python train.py --n_layer=12 --d_model=160 --n_head=2 --n_kv_head=2 --head_dim=64 --d_mlp=640 --vocab_size=1163 --activation="squared_relu" --norm="rmsnorm" --norm_place="pre" --norm_eps=1e-05 --positions="rope" --rope_base=10000.0 --rope_fraction=1.0 --qk_norm=true --attn_scale=0.125 --bias="none" --tie_embeddings=false --parallel_block=false --extras=["capped logits"] --init="uniform" --init_std_qkv=0.0395 --init_std_o=0.0395 --init_std_up=0.0395 --init_std_down=0.0 --optimizer="adam_variant" --lr=0.00229 --beta1=0.9 --weight_decay=0.052 --lr_head=0.00994 --warmup_steps=535 --schedule="wsd" --decay_fraction=0.885 --decay_shape="pow" --final_lr_fraction=0.05 --batch_tokens=32768 --seq_len=1024 --doc_mask=true --train_tokens=186300000 --steps=5686 --dataset="wikipedia_en"
MLP neurons of a small language model. Each row is named by its layer, matrix (down: output weights) and neuron, and shows model dimensions 32-159. Each number is 200 + 30 x the weight over its row's rms, rounded and kept within 0 to 999.
After each neuron's rows, "fires before" lists the tokens most often just after its 100 highest values on Wikipedia text that the model never trained on.

L9.down499,191,184,231,231,233,150,227,233,223,191,233,161,147,191,150,194,233,180,160,223,192,233,222,252,192,197,232,193,181,214,187,182,175,196,211,180,233,149,237,216,241,231,169,217,213,226,203,225,196,159,211,206,237,243,189,234,138,136,253,172,176,195,195,171,214,176,222,191,159,174,228,229,213,244,172,170,196,190,243,181,169,180,190,254,163,245,180,194,176,179,170,191,176,297,243,203,195,242,168,181,216,181,219,164,248,256,159,190,218,233,214,196,207,192,215,191,212,220,124,241,181,154,165,222,224,161,204,232
fires before: "en", "as", "over", "lect", "ver", "r"

L9.down524,255,144,244,178,192,175,136,232,224,242,170,203,127,159,242,212,202,218,213,170,200,221,202,203,215,188,195,197,163,205,200,227,221,214,173,217,229,153,197,143,207,174,225,200,245,217,254,235,212,235,185,203,209,156,225,207,228,213,208,228,272,208,164,228,239,170,179,177,190,200,221,206,201,188,226,189,204,286,210,150,211,232,155,165,228,204,235,209,200,189,191,158,246,199,182,174,174,222,248,143,179,215,212,273,222,256,205,191,233,204,166,149,189,154,176,238,239,217,189,244,198,232,182,154,153,198,220,226
fires before: "y", "ed", "ent", "e", "al"

L8.down229,166,190,249,188,250,162,189,242,171,175,157,239,180,208,197,251,247,215,207,214,194,141,213,219,170,239,141,161,239,182,164,222,192,222,199,220,219,187,189,185,255,192,222,161,192,171,181,199,262,200,215,177,235,169,188,233,197,169,195,188,173,191,153,151,220,187,226,208,224,185,225,184,229,147,189,213,205,183,182,224,154,173,245,157,228,216,188,191,178,216,178,161,259,215,212,227,207,196,217,208,218,195,223,179,226,167,198,189,205,135,205,238,237,157,150,142,138,238,207,205,172,186,216,192,196,252,219,195
fires before: "1", "2", "um", "3", "7"

L2.down288,242,181,179,152,238,187,237,177,129,188,165,220,221,179,164,260,200,203,213,235,177,183,195,121,219,181,166,227,200,260,203,207,228,238,213,159,186,161,181,200,230,214,211,184,192,194,225,160,187,132,214,186,197,182,198,232,214,226,190,175,155,178,180,233,206,187,152,220,187,221,236,204,205,137,205,225,206,209,221,216,200,203,233,175,216,235,145,254,213,177,228,246,229,213,238,220,246,208,187,165,191,196,217,173,189,196,191,235,165,211,255,220,166,207,165,221,225,163,198,184,182,183,169,226,223,169,225,227
fires before: "s"

L2.down215,150,165,202,189,236,160,198,155,228,127,253,141,144,215,158,205,170,252,235,199,185,159,180,221,216,192,179,241,221,211,223,167,193,223,244,201,189,174,197,171,202,197,203,250,182,163,193,216,220,219,174,132,203,188,213,207,236,187,224,201,195,230,223,188,268,242,224,225,222,160,211,196,214,180,192,162,205,239,183,203,164,231,210,184,172,193,203,240,171,184,252,193,214,201,179,132,218,247,174,117,225,248,130,196,185,171,220,224,155,194,179,211,217,179,204,210,214,181,186,194,179,219,200,208,180,250,146,249
fires before: " (", "\n", " ", " |"

L2.down133,220,204,263,181,249,261,203,179,172,205,211,174,176,209,149,227,232,189,208,257,197,267,202,157,181,193,195,212,175,200,222,205,181,198,251,171,188,194,174,203,201,182,213,192,206,168,188,210,226,184,190,212,246,195,215,192,244,242,192,168,221,278,193,159,184,218,191,194,169,263,235,167,209,198,214,199,218,256,224,226,156,167,146,223,220,226,156,203,274,175,170,192,195,202,170,224,225,142,218,214,231,195,195,125,179,297,192,218,228,202,194,245,169,200,194,192,211,200,211,203,249,189,216,207,262,223,158,138
fires before: "1", "0", "2", "C", " ", "6"

L7.down277,154,202,167,171,200,212,239,264,229,219,197,225,198,165,212,233,197,159,204,184,217,226,203,241,250,205,229,213,227,192,238,204,220,218,214,175,177,173,247,215,140,247,204,232,165,215,203,183,245,251,204,208,210,230,192,138,105,205,239,200,213,175,296,196,151,207,213,161,201,190,222,198,277,206,245,161,196,171,199,170,185,192,237,227,208,213,181,170,210,223,188,188,212,228,190,186,197,162,279,228,205,218,223,178,213,225,151,164,173,214,177,235,213,244,186,207,216,207,213,245,202,182,207,197,133,184,211,232
fires before: ".", "se", "r", " p", " m", "v"

L9.down435,198,235,163,179,181,153,174,180,198,223,162,243,118,228,233,231,224,192,199,136,177,179,204,122,180,222,229,170,215,252,216,196,240,153,203,160,190,212,205,183,208,198,193,185,203,188,189,201,179,173,220,151,186,218,148,166,191,247,198,189,228,167,240,248,210,231,176,186,228,234,188,192,149,184,187,207,214,263,277,146,184,215,191,183,198,191,223,151,227,207,232,205,221,189,197,158,180,194,232,193,158,193,163,210,183,240,190,177,242,188,211,137,171,173,189,218,167,246,215,182,260,198,151,167,150,170,185,132
fires before: "i", "ies", "ver", "m", " be", "mer"

L9.down146,179,188,176,190,181,153,181,171,202,249,232,160,176,141,205,197,198,201,174,217,213,208,226,191,173,219,164,197,195,226,216,199,179,208,264,219,253,195,195,136,228,208,202,195,214,196,222,228,186,185,184,199,219,228,220,214,170,135,186,186,149,232,205,225,195,216,186,200,210,173,205,212,206,215,158,226,183,186,205,232,101,167,138,204,201,168,219,179,225,196,176,149,200,218,248,198,241,183,189,257,160,139,247,227,252,230,229,216,225,306,196,219,216,226,219,213,217,167,159,204,259,132,198,197,222,189,237,161
fires before: "um", "as", "in", "r", "it", "ion"

L7.down221,170,202,203,183,215,214,226,235,216,191,208,269,196,210,208,197,175,241,164,233,181,187,178,281,170,164,149,179,204,221,250,201,261,247,218,182,196,184,248,211,195,251,221,201,191,270,151,130,146,179,234,209,231,198,196,208,231,209,179,171,186,215,218,180,242,235,205,178,178,165,216,185,244,188,254,188,216,183,204,187,198,209,200,232,175,200,181,212,178,199,130,205,213,218,157,241,183,205,242,198,179,132,210,180,191,231,268,219,234,180,225,201,156,172,232,167,218,194,126,199,220,219,217,259,214,238,201,185
fires before: "ut", "le", "ens", "ect", "in"

L9.down165,171,200,211,225,260,178,177,178,186,187,157,186,170,214,179,174,202,273,228,196,172,201,203,212,191,190,210,220,199,214,212,183,187,236,159,214,191,138,202,180,219,198,219,166,177,185,211,188,182,189,157,120,233,163,187,177,207,191,177,214,185,205,198,182,142,210,238,201,151,198,258,179,242,208,204,171,265,174,211,181,119,195,208,193,208,202,142,178,226,196,161,181,196,153,201,149,231,233,193,199,258,184,274,245,206,198,235,169,226,199,198,191,165,201,239,198,220,162,118,270,211,166,214,245,214,211,209,224
fires before: "ut", "le", "os", "r", "an", "et"

L8.down592,218,151,158,184,175,224,200,180,130,168,143,292,135,221,210,239,202,232,182,197,206,258,156,213,217,239,179,208,190,163,253,222,242,225,172,227,230,203,185,228,188,224,211,164,201,245,217,255,194,181,164,200,202,188,247,223,230,179,194,227,169,182,191,236,139,210,246,200,185,176,168,177,214,226,208,199,224,200,171,218,258,173,193,247,201,186,195,189,187,187,167,159,227,197,168,234,152,208,212,184,244,170,208,220,209,185,226,169,225,178,258,150,216,236,211,206,195,181,174,203,201,208,199,202,167,203,187,190
fires before: "6", "3", "2", "5", "4", "1"

L7.down530,216,193,144,238,209,239,198,179,139,203,151,206,174,199,245,218,160,191,132,160,189,192,203,179,185,186,139,184,208,195,190,247,203,220,169,228,171,188,235,225,196,199,186,223,173,144,175,200,228,208,215,210,198,170,91,158,135,184,152,182,177,163,187,160,240,208,166,171,188,238,214,181,180,201,197,208,205,174,174,211,159,207,128,190,195,212,220,182,224,225,197,192,273,230,186,186,203,176,178,180,205,183,167,181,176,200,194,186,256,162,229,243,193,167,244,199,206,239,168,188,195,150,145,155,182,185,199,168
fires before: "ic", "ied", "m", "y", "i", "it"

L2.down104,164,206,262,234,260,214,207,158,142,206,220,152,165,219,192,213,221,224,198,183,206,200,213,201,246,195,207,239,218,258,172,212,213,254,204,198,176,206,153,178,186,240,186,185,183,150,191,234,224,135,219,199,203,180,213,195,195,186,240,206,190,222,244,166,230,246,188,263,165,187,126,166,213,196,187,193,213,220,161,191,190,197,190,185,195,171,264,229,232,242,217,184,212,180,237,194,209,236,196,208,150,220,204,203,191,177,171,212,192,199,211,232,248,173,157,200,221,155,195,197,160,178,188,215,262,219,109,205
fires before: " (", " ", "°", "N", "4"

L7.down463,157,252,239,163,237,221,212,190,151,201,151,208,249,150,179,229,153,207,231,234,145,203,227,189,246,196,191,214,229,184,110,219,228,187,190,236,153,203,261,187,205,222,210,200,200,196,149,201,215,194,248,177,198,175,143,220,230,179,181,158,187,202,212,192,185,234,226,182,166,253,205,184,213,230,165,233,235,163,196,203,158,189,216,201,204,198,179,204,213,200,211,214,238,273,205,211,213,209,202,165,259,164,227,209,221,167,238,194,182,200,146,245,187,170,223,145,278,175,222,216,185,229,212,193,177,208,200,207
fires before: "ond", "ut", "ur", "re", "e", "o"

L9.down65,149,182,189,218,182,154,234,217,187,207,174,259,210,202,184,197,239,185,229,210,227,218,167,202,215,221,206,190,148,162,224,234,187,215,220,199,175,164,164,200,135,194,188,203,214,231,195,166,217,132,189,230,213,189,197,267,207,148,188,235,228,169,172,198,193,242,178,196,190,216,150,185,148,176,180,240,164,194,214,230,180,182,180,245,184,162,247,222,210,196,201,187,217,219,188,239,144,210,224,164,205,232,191,190,310,198,180,155,195,169,221,208,206,174,216,162,231,112,218,206,179,205,202,183,189,236,179,248
fires before: "0", "1", "2", "+", "3", "4"

L9.down409,243,212,210,252,183,233,193,150,222,288,181,328,206,173,183,182,199,230,192,167,179,200,250,218,184,257,221,222,212,185,228,236,232,209,189,188,208,196,226,196,208,204,209,173,181,145,169,243,218,212,203,228,236,192,171,204,172,199,219,218,210,205,148,190,195,135,194,176,184,200,219,200,216,228,188,147,225,218,223,182,180,232,215,194,297,185,173,183,184,206,151,175,196,224,231,238,173,190,254,210,164,158,225,179,188,202,226,204,199,156,192,236,178,142,207,183,201,215,182,170,220,212,176,184,177,184,266,196
fires before: "1", "ric", "2", "7", "6", "0"

L9.down93,188,288,171,135,200,149,224,189,168,165,201,191,219,202,210,251,201,172,206,183,242,145,225,193,215,190,133,172,231,151,164,189,193,172,223,197,233,220,231,184,195,192,196,219,164,189,153,265,208,219,227,225,188,178,219,227,207,197,150,165,160,209,253,141,182,216,160,205,227,229,229,195,213,216,215,258,215,172,239,222,164,226,172,251,193,189,167,232,180,198,179,218,184,231,213,194,254,177,209,218,215,238,176,236,219,203,210,217,204,210,236,255,165,196,137,224,230,197,184,184,211,244,226,221,247,181,208,259
fires before: "a", "e", "an"

L7.down217,178,185,173,218,175,172,171,240,252,270,197,173,167,293,205,197,249,201,193,210,252,214,221,195,166,176,189,136,183,252,199,170,219,186,225,193,210,163,198,201,194,196,174,141,173,219,218,225,200,195,193,199,154,170,238,202,218,214,173,204,183,224,200,204,227,202,230,172,207,227,208,206,211,252,181,199,202,228,164,209,142,201,107,225,165,197,186,232,214,251,208,239,161,189,223,161,186,170,185,178,221,172,183,195,252,194,184,248,217,261,248,197,212,204,176,203,176,142,240,219,195,239,226,228,212,197,203,146
fires before: "g", "y", "ge", "n", " on", "ing"

L2.down490,167,191,120,207,216,185,138,224,215,221,243,144,174,191,209,189,169,187,185,207,246,238,183,218,207,259,208,193,204,218,213,226,194,259,190,221,173,211,201,199,193,200,236,211,176,223,253,219,213,205,224,201,192,265,270,206,222,183,152,212,220,235,231,237,155,229,186,183,184,204,147,226,201,238,198,243,203,183,190,220,210,216,196,196,211,150,205,226,215,230,213,228,237,194,221,195,202,210,250,159,220,161,183,274,194,200,234,219,169,153,208,143,167,172,163,206,159,235,206,190,269,164,241,238,139,188,210,264
fires before: ".", " (", "0", "4", "8"

L7.down216,182,203,213,267,187,138,176,211,213,212,212,114,202,222,228,176,166,178,182,172,153,192,196,201,159,212,215,177,217,196,246,228,251,173,219,183,231,212,225,168,178,229,205,193,197,194,160,166,229,205,210,201,176,215,230,186,195,221,153,199,184,179,149,262,223,224,147,213,184,218,200,247,180,149,183,225,166,220,171,178,128,216,131,156,231,215,199,191,172,189,223,232,181,181,207,151,222,211,163,162,183,198,174,234,242,213,171,194,170,203,192,148,191,189,170,200,182,245,241,261,207,218,189,221,237,175,202,192
fires before: "ain", "ric", "y", "en", "et", "ge"

L2.down518,180,169,216,222,199,205,204,179,168,162,213,180,219,172,188,163,258,202,204,198,211,209,219,214,219,167,178,254,256,235,167,191,173,191,201,238,198,205,195,230,176,252,165,242,184,197,201,216,191,250,192,135,187,216,221,167,252,189,205,246,182,237,160,198,223,244,204,213,201,196,122,223,190,187,205,230,221,245,232,221,189,225,177,253,191,241,226,220,226,180,249,247,207,167,197,157,223,224,211,157,208,196,163,156,209,163,112,213,183,215,199,226,219,181,213,226,220,140,213,188,108,196,210,212,213,205,196,193
fires before: " ", " ("

L8.down275,154,235,221,138,175,214,89,212,247,178,189,278,218,195,191,178,169,148,196,206,175,177,182,237,154,188,218,209,227,181,189,195,126,214,186,180,193,222,184,175,153,175,216,211,187,211,208,184,190,193,186,133,195,185,171,234,242,237,152,223,131,223,201,236,188,200,212,241,205,165,196,230,210,173,203,227,200,197,181,259,205,224,216,149,304,199,212,204,160,227,186,158,186,196,181,199,194,204,213,284,168,235,183,237,204,203,175,212,151,178,186,204,185,155,191,218,171,227,191,214,221,216,198,202,188,214,213,201
fires before: "\n", " "

L2.down156,242,159,180,186,201,226,255,188,131,201,147,165,211,186,156,242,215,165,215,212,185,208,182,150,201,184,186,213,181,214,186,181,230,275,233,174,166,195,181,194,207,226,230,223,212,206,245,179,192,108,219,165,215,208,215,235,217,226,161,177,156,173,172,209,213,220,140,194,193,242,217,239,204,145,195,229,216,190,196,237,190,217,259,197,225,206,161,238,187,157,209,261,232,209,232,263,208,176,183,179,152,190,212,197,190,175,204,242,163,196,238,193,186,237,155,219,204,217,194,175,182,194,204,235,188,183,215,204
fires before: "s"

L6.down145,193,193,166,253,176,194,173,219,225,226,167,96,169,177,229,176,197,217,226,247,187,202,197,199,242,172,271,194,182,201,207,241,187,195,196,204,185,214,171,218,211,156,233,286,248,216,223,213,131,213,146,187,199,153,256,148,190,228,213,214,182,168,226,201,191,169,182,199,189,194,227,202,199,134,200,246,178,190,221,240,205,187,162,193,222,209,216,200,187,189,215,175,195,180,183,206,218,210,200,185,131,245,192,210,236,203,288,183,181,162,180,207,165,230,191,239,208,242,224,263,175,199,197,155,150,148,248,206
fires before: "id", "al", "b", "il", "ill", "y"

L8.down223,179,176,205,183,241,207,89,206,204,226,180,290,159,217,205,177,163,178,183,232,242,191,206,226,181,150,211,219,240,195,185,213,164,234,200,222,195,250,160,170,181,174,196,203,209,177,226,202,214,183,198,166,211,186,175,217,241,179,215,168,84,209,207,197,194,215,214,213,201,192,191,210,206,170,206,221,198,242,223,234,213,242,207,159,274,194,204,172,192,232,193,168,136,168,209,235,193,199,164,306,192,243,223,182,190,165,197,223,189,176,202,205,207,146,170,223,203,238,194,209,234,211,198,226,183,221,191,176
fires before: "\n", " ", " R", " C"

L7.down326,175,215,213,186,192,129,183,203,172,141,213,197,243,188,244,200,140,127,223,178,155,186,257,171,245,196,144,250,236,216,176,184,186,237,181,191,192,246,233,223,219,147,238,198,195,150,176,213,211,131,198,165,211,211,212,191,177,158,168,194,194,190,202,189,198,222,154,208,103,264,226,262,144,161,199,189,211,239,226,214,200,170,232,212,236,210,192,208,164,167,186,224,203,205,216,138,203,222,168,186,220,183,215,188,181,182,176,202,173,138,192,231,203,227,232,208,196,216,197,193,200,218,213,201,187,253,189,212
fires before: "ond", "ut", "all", "ur"

L9.down52,181,181,205,297,167,177,162,221,196,195,177,142,209,137,235,226,223,185,165,154,250,221,192,206,174,209,229,159,213,202,199,210,164,232,204,201,182,209,185,249,213,273,218,219,229,241,211,254,178,223,239,186,204,222,259,200,199,221,255,184,176,203,205,200,190,226,186,178,212,253,213,240,168,176,213,159,159,213,249,292,230,200,232,180,186,195,216,226,248,209,240,244,204,171,191,210,222,175,227,172,204,231,213,200,170,211,199,188,216,213,198,141,175,181,185,233,200,220,235,184,203,227,195,211,236,187,226,206
fires before: "\n", "n", "e", " P", " T", " |"

L2.down264,245,231,225,199,200,204,238,207,228,191,162,209,229,172,200,117,144,186,185,199,185,249,170,195,154,160,172,211,183,182,167,203,250,240,198,150,217,205,220,225,180,175,187,154,153,231,177,189,162,162,222,185,189,204,179,226,168,159,177,202,253,212,257,225,169,213,128,147,204,193,156,233,174,203,182,187,239,203,183,189,227,185,178,215,199,200,200,200,240,240,200,191,205,191,168,139,250,121,197,169,208,175,168,212,199,212,223,206,216,240,172,202,172,223,224,109,199,224,230,198,226,131,149,174,221,190,198,211
fires before: " the", " a", "s", " w", " an"

L2.down584,230,234,193,258,223,252,230,191,204,201,194,199,224,205,210,230,178,221,197,271,156,214,176,222,191,146,234,181,215,233,236,187,232,148,198,140,261,175,198,191,125,198,163,121,201,208,216,236,226,211,176,240,168,164,191,173,237,188,177,156,192,221,172,199,200,234,192,193,162,197,216,202,176,205,163,171,205,142,179,197,168,173,223,202,210,190,183,184,210,192,163,155,242,221,194,212,176,169,188,183,217,224,148,199,166,239,231,184,209,163,240,239,175,201,175,158,157,186,268,214,184,249,174,164,211,168,216,154
fires before: "1", "2", "4", "5", "8", "\n"

L2.down480,253,176,198,220,218,203,238,244,127,217,173,217,202,187,185,228,222,192,224,249,187,196,202,140,215,225,195,240,200,208,196,204,208,212,236,172,161,196,180,209,145,225,218,185,220,193,261,204,220,140,216,227,237,194,210,264,259,215,196,157,181,183,167,207,175,193,172,197,212,250,227,184,257,182,215,172,154,220,179,237,223,174,222,199,252,220,179,213,206,162,236,232,226,227,233,231,229,230,228,160,128,207,178,184,239,237,242,199,166,204,239,168,201,224,179,216,196,208,237,185,146,238,146,234,249,161,202,170
fires before: "s"

L2.down614,174,193,190,171,208,165,166,216,196,260,202,199,187,150,223,170,228,234,269,204,247,241,184,167,279,137,192,215,174,231,186,191,230,194,203,175,212,186,231,193,215,181,264,218,173,181,162,226,182,173,201,206,245,192,277,187,152,249,227,225,192,217,161,245,179,233,176,228,198,224,225,195,196,205,194,199,209,189,215,168,204,210,177,237,181,150,199,165,217,269,200,180,206,190,179,228,179,202,148,243,164,156,202,169,185,190,218,228,235,216,216,211,211,221,214,213,203,194,229,256,262,232,205,190,239,212,199,160
fires before: "-", "\n"

L9.down113,175,205,158,238,164,154,248,176,188,268,167,241,224,161,227,212,244,200,247,235,222,238,195,150,230,175,142,191,177,200,223,250,152,188,201,197,170,216,165,230,187,175,207,156,197,248,178,132,211,133,192,233,221,237,228,201,204,199,186,181,193,194,179,138,184,270,186,207,182,155,174,203,211,195,181,215,191,194,175,210,166,197,181,219,162,185,149,229,197,224,223,214,180,190,196,173,205,163,222,227,161,153,174,180,259,219,211,226,197,183,168,204,213,227,210,246,222,189,143,201,185,192,155,150,175,218,182,234
fires before: "ct", "2", "4", "ec", "0", "1"

L7.down155,187,211,213,162,233,219,100,211,186,204,181,247,253,207,203,197,149,118,211,234,184,218,180,254,189,185,229,224,228,237,206,208,157,199,171,197,240,189,178,180,169,179,177,189,246,197,216,209,164,183,227,184,189,182,202,218,235,214,151,219,99,203,211,173,215,276,218,232,216,170,214,226,189,186,181,203,229,176,179,285,192,244,227,189,282,190,170,177,216,204,209,168,213,180,182,197,182,194,238,235,217,210,200,209,254,234,181,209,186,202,262,167,243,222,209,220,195,236,237,226,213,210,208,186,186,227,220,191
fires before: "\n", " "

L6.down35,218,187,201,193,221,207,195,199,153,216,241,174,223,236,209,223,192,231,204,234,207,211,198,143,214,230,191,234,229,189,185,172,184,209,214,212,201,160,230,273,212,198,227,201,225,128,151,204,152,189,248,242,205,221,176,226,237,153,189,157,167,166,164,213,200,199,181,241,224,236,212,160,179,190,214,201,176,199,137,186,201,168,180,199,216,131,201,220,209,196,226,190,236,188,206,199,172,197,163,125,207,175,189,192,202,261,187,197,241,211,161,159,173,179,159,199,187,204,149,184,197,142,182,199,180,205,228,207
fires before: "ic", "e", "em", " to", "y", "ign"

L2.down47,130,167,222,205,160,166,200,178,215,220,191,228,183,136,206,200,170,182,186,183,215,182,197,192,231,211,167,204,239,227,195,238,189,254,222,215,172,191,229,191,206,170,224,210,160,183,226,178,256,181,214,233,231,246,168,227,161,162,214,203,189,206,199,230,203,236,136,238,228,205,205,126,197,169,274,186,241,223,221,213,277,231,239,214,194,147,226,144,205,198,199,186,212,246,181,251,198,213,152,190,200,205,220,168,155,129,157,193,188,186,227,196,191,238,193,200,187,224,181,194,233,179,188,228,162,160,188,218
fires before: " ", " the", "\n", " a"

L9.down485,200,191,150,204,195,194,242,188,213,227,224,230,204,201,218,218,208,217,210,206,215,180,142,240,252,215,176,158,180,265,225,185,203,209,257,198,168,173,206,222,168,210,236,153,219,239,151,189,210,146,138,264,202,214,230,244,179,214,180,216,211,191,184,234,141,239,205,232,185,239,148,196,233,186,187,278,204,189,232,199,175,201,170,226,195,141,208,232,200,237,167,225,215,134,205,174,205,196,173,155,222,157,211,228,183,230,152,216,250,206,190,193,141,198,188,129,232,175,162,192,223,218,175,199,199,174,194,217
fires before: "1", "0", "2", "4"

L6.down621,208,203,202,244,192,199,166,241,133,232,145,162,228,208,188,253,182,183,201,186,198,241,205,208,178,180,212,173,171,182,216,158,191,221,215,170,202,163,220,238,173,187,216,173,215,176,229,180,211,253,242,230,239,156,184,175,198,185,246,178,177,269,237,134,125,178,205,219,190,253,163,215,222,244,237,181,236,244,206,246,177,220,189,201,204,166,225,136,198,203,267,231,173,157,187,199,166,227,158,246,182,192,199,234,244,243,157,249,207,202,165,208,177,155,165,204,218,213,203,175,224,206,162,210,216,214,216,214
fires before: "\n", "ite", "ation"

L2.down370,195,129,187,203,232,192,171,208,212,196,234,274,261,191,215,228,205,190,229,202,176,260,238,232,237,205,226,240,160,202,192,172,218,167,175,226,227,223,175,176,195,219,176,161,277,159,181,209,209,223,227,221,233,166,222,195,212,209,138,264,232,163,159,215,234,194,197,169,201,193,161,190,194,231,134,153,219,230,239,197,213,182,176,178,213,176,228,182,202,235,169,222,208,214,190,213,205,230,249,169,156,239,185,220,244,159,161,158,190,232,199,249,240,148,241,190,232,208,179,223,195,172,182,227,180,188,208,254
fires before: "2", "1", "0", "7"

L6.down2,159,273,186,209,204,223,181,196,212,214,215,174,278,205,201,204,205,188,171,134,169,217,189,188,195,144,180,193,191,229,203,198,198,249,180,182,228,204,188,164,217,155,205,244,239,243,197,116,159,167,206,171,220,185,242,256,183,193,242,260,238,179,252,203,165,190,155,219,179,224,233,251,166,190,207,204,198,169,169,198,223,197,203,213,203,226,204,172,190,158,159,193,158,192,216,200,220,174,196,233,162,160,199,210,196,208,186,206,170,232,220,164,233,208,187,151,150,202,242,193,231,215,188,217,183,217,204,154
fires before: "ld", "own", " the"

L2.down97,165,232,199,210,210,165,204,171,230,237,203,169,184,201,201,163,174,185,175,229,213,189,221,262,234,259,227,215,142,184,242,195,190,203,226,155,217,151,251,170,166,229,203,245,155,155,174,223,268,186,208,203,246,198,144,208,236,221,188,155,194,225,202,237,213,194,250,166,206,132,156,180,250,183,237,209,140,228,167,179,157,266,200,177,207,217,214,232,172,237,189,207,207,179,171,198,202,180,204,148,211,203,206,182,180,207,219,220,177,190,157,207,181,149,211,261,192,161,261,218,244,237,195,190,196,181,179,199
fires before: " (", " |", "ou", "ap", " "

L8.down484,184,249,203,206,175,247,187,211,206,183,216,293,186,164,131,192,207,224,228,180,210,211,220,149,249,205,206,247,186,230,201,190,273,195,185,152,164,212,195,211,154,168,209,165,168,250,206,206,213,133,187,201,214,184,196,186,124,201,164,172,234,225,221,195,157,224,238,181,209,199,178,202,225,185,204,280,206,218,221,190,227,168,182,206,258,190,236,177,204,211,183,172,202,168,183,225,196,208,224,187,231,195,225,180,204,176,237,171,198,202,243,196,215,238,242,151,202,197,183,249,200,220,188,180,167,150,230,208
fires before: "0", ".", ",", " m", "3", "4"

L8.down184,182,223,297,192,185,255,220,181,222,165,205,251,177,186,172,191,197,192,180,186,210,187,165,248,212,229,208,185,244,209,208,187,192,206,248,180,177,220,257,209,212,204,256,184,220,255,182,171,205,172,210,186,170,173,239,201,239,155,185,210,229,268,257,173,185,211,208,221,185,215,268,190,213,209,203,229,193,204,196,184,191,191,213,198,211,224,175,99,193,188,213,202,173,230,201,186,243,201,189,213,193,200,237,174,174,173,215,199,224,181,172,217,171,216,174,194,228,185,216,232,214,165,223,200,216,269,207,176
fires before: "e", "|", "ard", "us", "art"

L9.down195,203,166,230,144,210,202,223,195,171,228,163,246,177,190,210,287,205,226,236,246,157,204,180,218,226,208,242,191,213,202,190,201,207,245,225,215,194,202,189,161,236,226,186,219,224,221,205,174,192,188,180,146,194,193,199,209,249,168,173,215,158,171,195,204,102,255,160,187,205,154,160,194,211,184,215,198,179,131,182,237,174,221,208,186,152,176,184,191,192,159,261,146,214,223,192,203,183,221,179,175,190,218,191,239,223,176,152,150,218,172,180,205,216,191,229,165,205,195,207,225,181,206,208,172,191,198,232,225
fires before: "2", "1", "7", "6"

L2.down249,159,208,203,160,206,213,161,240,268,231,196,220,145,159,262,169,211,190,187,152,187,258,164,203,213,184,176,197,194,230,138,193,202,165,187,135,263,220,214,213,207,195,199,231,221,197,180,205,132,217,204,101,187,197,235,219,183,169,184,231,170,212,171,222,226,175,165,192,173,156,171,204,191,169,212,171,212,181,200,184,165,195,181,151,243,197,214,199,196,219,178,218,203,157,156,154,201,213,203,268,225,240,183,209,215,194,156,184,257,173,192,219,187,189,206,193,213,225,190,232,197,200,187,235,216,176,206,164
fires before: " |", ",", ".", ")", " –", "\n"

L9.down426,201,219,203,189,191,175,224,184,153,180,181,327,186,220,213,212,213,223,257,196,190,163,167,172,236,231,166,214,171,233,223,215,205,208,240,207,187,183,229,182,201,243,242,183,152,199,187,191,228,193,169,177,172,228,189,175,208,185,182,176,166,161,126,262,200,226,188,199,163,219,172,185,181,196,181,231,157,217,222,209,175,178,175,226,162,140,195,218,199,252,203,213,239,176,185,259,170,215,201,185,208,201,212,251,190,184,186,189,234,183,185,172,185,189,157,147,260,182,194,194,199,196,170,199,150,187,183,194
fires before: "1", "0", "−", "2", "+", "3"

L7.down212,223,252,205,139,184,168,219,220,151,201,226,206,256,219,215,209,202,157,237,181,150,177,202,229,219,184,161,204,242,183,155,221,143,151,220,154,218,200,195,138,204,173,203,213,149,175,178,227,191,191,238,164,159,178,204,198,190,213,244,204,195,181,189,212,181,213,158,245,168,231,223,175,212,183,152,196,223,160,188,175,217,228,188,243,204,197,223,177,190,209,220,142,206,216,219,164,162,224,158,214,211,177,189,182,208,211,202,215,222,167,188,190,164,243,137,208,220,109,217,184,186,207,260,220,208,251,167,208
fires before: "e", "as", "ul", "p", "ical"